Weights of a small transformer language model.
Size: width 256, MLP 1024 GELU.
MLP neurons of a small language model. Each row is named by its layer, matrix (up: input weights; down: output weights) and neuron, and shows model dimensions 160-255. Each number is 128 + 32 x the weight over its row's rms, rounded and kept within 0 to 255. Numbers have three digits each.
After each neuron's rows, "fires on" lists the tokens most often at its 100 highest values on Wikipedia text that the model never trained on.

L5.up196:134095104065099114163146097132155083171125135142156072133110071091121117142083168125074127111140114150126140179123118116123178134127169143109143150087092201121068163121170114146144153090172170118119077140154152156128131165162177091116098123189128149137161143109104199111161123118167134126
L5.down196:101071160119131112182130076114132069109130161110157102139143129083151128145067138122099164166118106095135149135177178076127145148161093089117158092131116088147110169128110166108121082168127169095116101152095131103153169196123179096121160102137201145144164177090189174111141113114176177102
fires on: ".", "ne", "an", " Peter"

L2.up497:115151147123124151085160169159136204131200052103171112165091163117169110160083157093076154152094115095088128115132141107122079157110147143055106135076139092146085116110077106140160153164177138120163124068115136159157133117077104123191143135146141148091110119143120100203114136138135087156
L2.down497:077118098122137136085126134107129173211117142137163098103104138101098148160076092105134106139175136070125105190211127132173110154134086129160088124211152176099120208185124134154122191090182114122134103144120147123104094155124126081081126130128104097120089176153188125119173106152122148140
fires on: " P", ":", " Party", " office", " Minister", " Speaker"

L5.up436:100142096116121115118132209123113096169128119186103150116147092127140181128163144082148147125174097113166131131161189125074136135153174101141196197163130080201129091125163049108101072081085113101156128140135090118174111160132166141139162127131173141093136141143126117109106144101140158132
L5.down436:117115139122074146164088097174148106142108142109172150149140062185107118154139196152084157081148117121168128137173103085126113119093122181111118115201097079136112115142094164129153176103157163134104163163117115129087151155161091141110102154112065169152062109139121114133127131204127161115
fires on: " |", "N", "2", "6", "5"

L2.up431:095122142133097104126156148160067112100132065095147154138119134118173089111170113127071176137102122145145152125165138157109160162115144100052194101085088177183112109098151125136153115156109121144116143070108180112063121097123137115163140078183145151090077104083135080126166132124161138105
L2.down431:136131090173160074109183090209114150169115204116108110186134096119113137157046137115143159123153122138105149169130147111087133109158103107131144093163108165106085113082143126147140116130145150137127104109078141109173164098107089137127114187158118094182142122103099129163140118057117148077
fires on: "on", "t", "an", "ne", " An"

L5.up58:133137128162080102131144124085166106153095169131118103135139141136088097177163133141051131151144124142109121125094140102055130148149139086146118161117124160146118201143148115129109099157159168109140113147176140101130156113135136098127211150100039143150120120165132158132138148097146120128
L5.down58:117137134159161123152115128161157127111172168088093142167117170146072132182132047103129074084101145142125107108121146151170144109126122094123133170076131112062155103166111108149160131102043118134152108136132088082105103106161152120134147130155158155123092180109123166108091122146138131124
fires on: " University", " College", "or", " and"

L2.up761:119112183119115090106090074160120065124196195090111146097113153120159179174114134161168108134170173122125140152105103164142130155169161099090145119136108102166104190099142153154114151074116150204127100118170162177091144084159143080152135130098126156082149067098089100138133087132115188131
L2.down761:151142137076121184112167143103084122104133091197128084107101116140117166136162104140144147175087134139134184167083128085108111109124150109172129151190120159151135130095124103157101206102131072055144147146153100089160147116086121188132120131099056054149065149114121121071146130109157130161
fires on: " with", "w", " have", ":", " has", "k"

L5.up202:113095109163128112124096110179115142102120083125147107128180150177085229096123128132138103152118150129083169146073128203150130143117109059083086097094187195147108146156142100122065088120137136090133093084205139151162108155086086104115101147109173145165106190096153179151101121167080175161
L5.down202:143137093112096120141130126139135166127124125118186079158134146111123132123117082113100124165177157101134064153168149074143101140121132155120134154161111103140084095142104090172137117057161143083133125172133152105086147146091100138127108113143153142120140108126145090127099079128139143151
fires on: " Ro", " of", " ", "of"

L5.up767:106121089120095082176134059154078111151078152079120106133158108138150141146126147112138163148105107145154141112095159185111120121108146103155148133164148175165152125123103133126137114111118129119156091089152126107089098172194129059169114172122143179122158096153075132117041072111052114129
L5.down767:126111119164185080114110154085160083129119130111057107116142071118132185146157138166113129117094143139115117104101120105159187100190132170111151067095108120083116148137094149112099073074086151146108163151140150194175097194057151202120068112149091140133122143070153113115153185131156172111
fires on: "s", "ul", "oc", "ol", " were", "g"

L2.up666:165054168164154122117153185162072064093154180146169101110125075124151138153133073097117152148161124138179125154109149156126055090142080074160136119132091144117143149099174105156163098098123135148058082157078120079114138122099038098148140143132113086146133180123114154079107141157153145120
L2.down666:082165094143147085136157103092098222179068080124093146102148140076139076087117131149113116123213111145125140158160115123092134157165138093130112063116129105095105144142113138163173108126112167111145154078102109188167131071162174113075088093102118165119112076116141096163137127082110130116
fires on: "M", "P", "id", "re", "N", "C"

L5.up671:122147115176158142099131117139135132146115146083121103143154097071167105160127131162146191102168134128143166112112122138159113152137162121095085113091124152157162190124133161125132180094115081068127171124142107139132130120039131128098099115131141136080103120189145152122137062122099144117
L5.down671:122140146064140153145173147147187124113152101123118219147133166123173099131146123124076135107112128136103126137115106171153156176169166163029129088091107161150113080143160115099122156115161108104050116155115153184057181115177163149094152128145176100168153148136112090104101111204118166126
fires on: " E", " find", "'", "^{"

L2.up804:187114134113181091148170098128095111137120098078102096136155116175134194139151173085144106179049139123108109173125124181095067104107108131147143174162133106111133068145202097174077142124088112071119150118138131097149135078153111095105085164200170101127159149137135139127106156151109159141
L2.down804:126177136127180098101136175138087074135161201118097108098087100112148171158161112120097149093133127117121146105213135110139132127130149137088185120120155196089152126144117156155141088128121123146156142060120128076137193127098129141113096153123125168166142107044093153137121115137145139164
fires on: "o", "ed", "y", "N", "ot", "id"

L2.up492:056145125162125123122079140173109064122150151089166077160168083166074145138132131115142107115153104088151097179100118051150149129065109155119189135132107101104105115137137153165175124123121084157147175082108109149075121099152099168097077134131129077160121143113147169134186183164079073143
L2.down492:122068118149066104118159111111149055121081135179120140134061161115135135071110166101176129104165102155113147128140123129128087132138158166211111140093101112174098082120122188084091088165152146135075053134128189115124139169123201133155131142167142154110177130106145082144052060125168156147
fires on: "s", "n", "g", "tain", "re"

L5.up389:117143201132107131168064189128110163170147130106152092148139141181158107130103137145136123088157172091184091098126117114025122105114128124162104190088168117105101082137173078125173149149179152184124124052131113166130162072090121160152107091177094051111164128132140134109145140166108149118
L5.down389:092169074141126075183104080077141118090088152145125150111113123116132195125187133143118144184137114126110118138129185140166135129110180128125131161149135118069127103146052140135147165058118105150159164152090130163087166125103152107141076156083170114128116184092131063114076151113170134114
fires on: "2", "A", "re", "ent", "E", " Re"

L2.up291:109081121139166074120158112151128088148120188158136139118116136070148171165146155076104161083176120160146168137134117129090130189139122167149172132107180130163180124102091144152139096117101178174149079108120156137115170071153083109100148063166124119156100165137172122103100166127091130180
L2.down291:130124135116109156083098154065157087162167134145121128126131136173123164148144150076138125070149126103132139132110121106118177058149192105156100147118115153148165188172189089078170157120156141088131159160126135068200055093118147112148115122050144133133085176163154063106065137113103145129
fires on: "to", "p", " an", "g", "n", "gen"

L5.up1023:108146107156147139072094072132131082212142113135180170170130135147152074125107152165141117129100141150117120097159164110091149089169077131184114131122111132140082135121159108131146176144144172112131080138106094133187143153065071184143134148081101114157127112161082107143117140159080103106
L5.down1023:161115128090158189202152150127097166108096140141121134103115156088129157088187086117160110154192150089111079113127085131191142134154107121164149138206141149150090074099113128145186149150109112177150103109172129142098154125120159076093111094082128112137087144094136143149104142174106205140
fires on: " M", "b", "n", " F", " R", " N"

L2.up147:128186119131113169098092062145152167153100124145138118173138116206139112113137065121069161086104160126209101124100070147121161137142145172118188143137152097132114113141141132118116116090105127140037106145193112149111200140131158100108149121132182133167166078178157075080116168090144189147
L2.down147:144142057131146173157159175061104123196148176135151139088108145100119110179108158169104074116146125101161142149097139077137067144099112111165112150171110094056143111174123067147129121153080098161149151152118163177168066165146075167134175131150088133150155056181170178130121128176116153083
fires on: " =", "4", "es", "vic", " =="

L2.up166:102099090124109155128168136115153048076099131144118098148146130122137128138155180115132152085103156168130112155160095203092113126168151078101151099177143148155150091146154157113123076135116118150175132121171196128105078096108131165119130108135159087080115141108141120073088169181103160137
L2.down166:074103110165143160138171166092112230084168098108148130126103093068114091113094134129141155129091148122078107169171095126090159124087125124195054124095126050108088150116178136080121146096144162168131108128170156130127121142134121150092099104089170098078094113171151087156154076077147151115
fires on: " the", "h", "v", "e", "pen", "te"

L2.up971:056106159127084116159116116108093109143163143154158099125096097116087139084096141115126114124134179080135093109160122114147203139155151178139109133153073133075131108159127131092078137128175155179119124104154123127123154124173111156159167060120183141187126159096197123102121160134114123109
L2.down971:148152125099180116171064135140106070080170133134084194098121096166154120140131126041167096113119072079178215155106170132112109130142153087178111118118091151143098127137119159159140121156141156123166147092097121119153120140117129153104151117144076110087116127160093099122147156103050108125
fires on: " A", "A", " G", "ed", " by", " with"

L2.up931:101122156111161145140097116138138050143116123159183196140095151131125125163128165131134177138080071160102157128153150088115128141172149083086134080159141169125164135117166122085106166098126129171139111139120126110042092096142140115083152140094143103084164089093138111177159118142121146144
L2.down931:156119096148154126071156113141171093159142086118059093144109154106138159172146063125114154023158129136138152109155088074125132069053108133143105125158105136145154142114201156095107191146137151125109102097144124160140141078146092142127088110093149131145131160180159087106141189066137125137
fires on: "y", "f", "e", "ry", "ma", "te"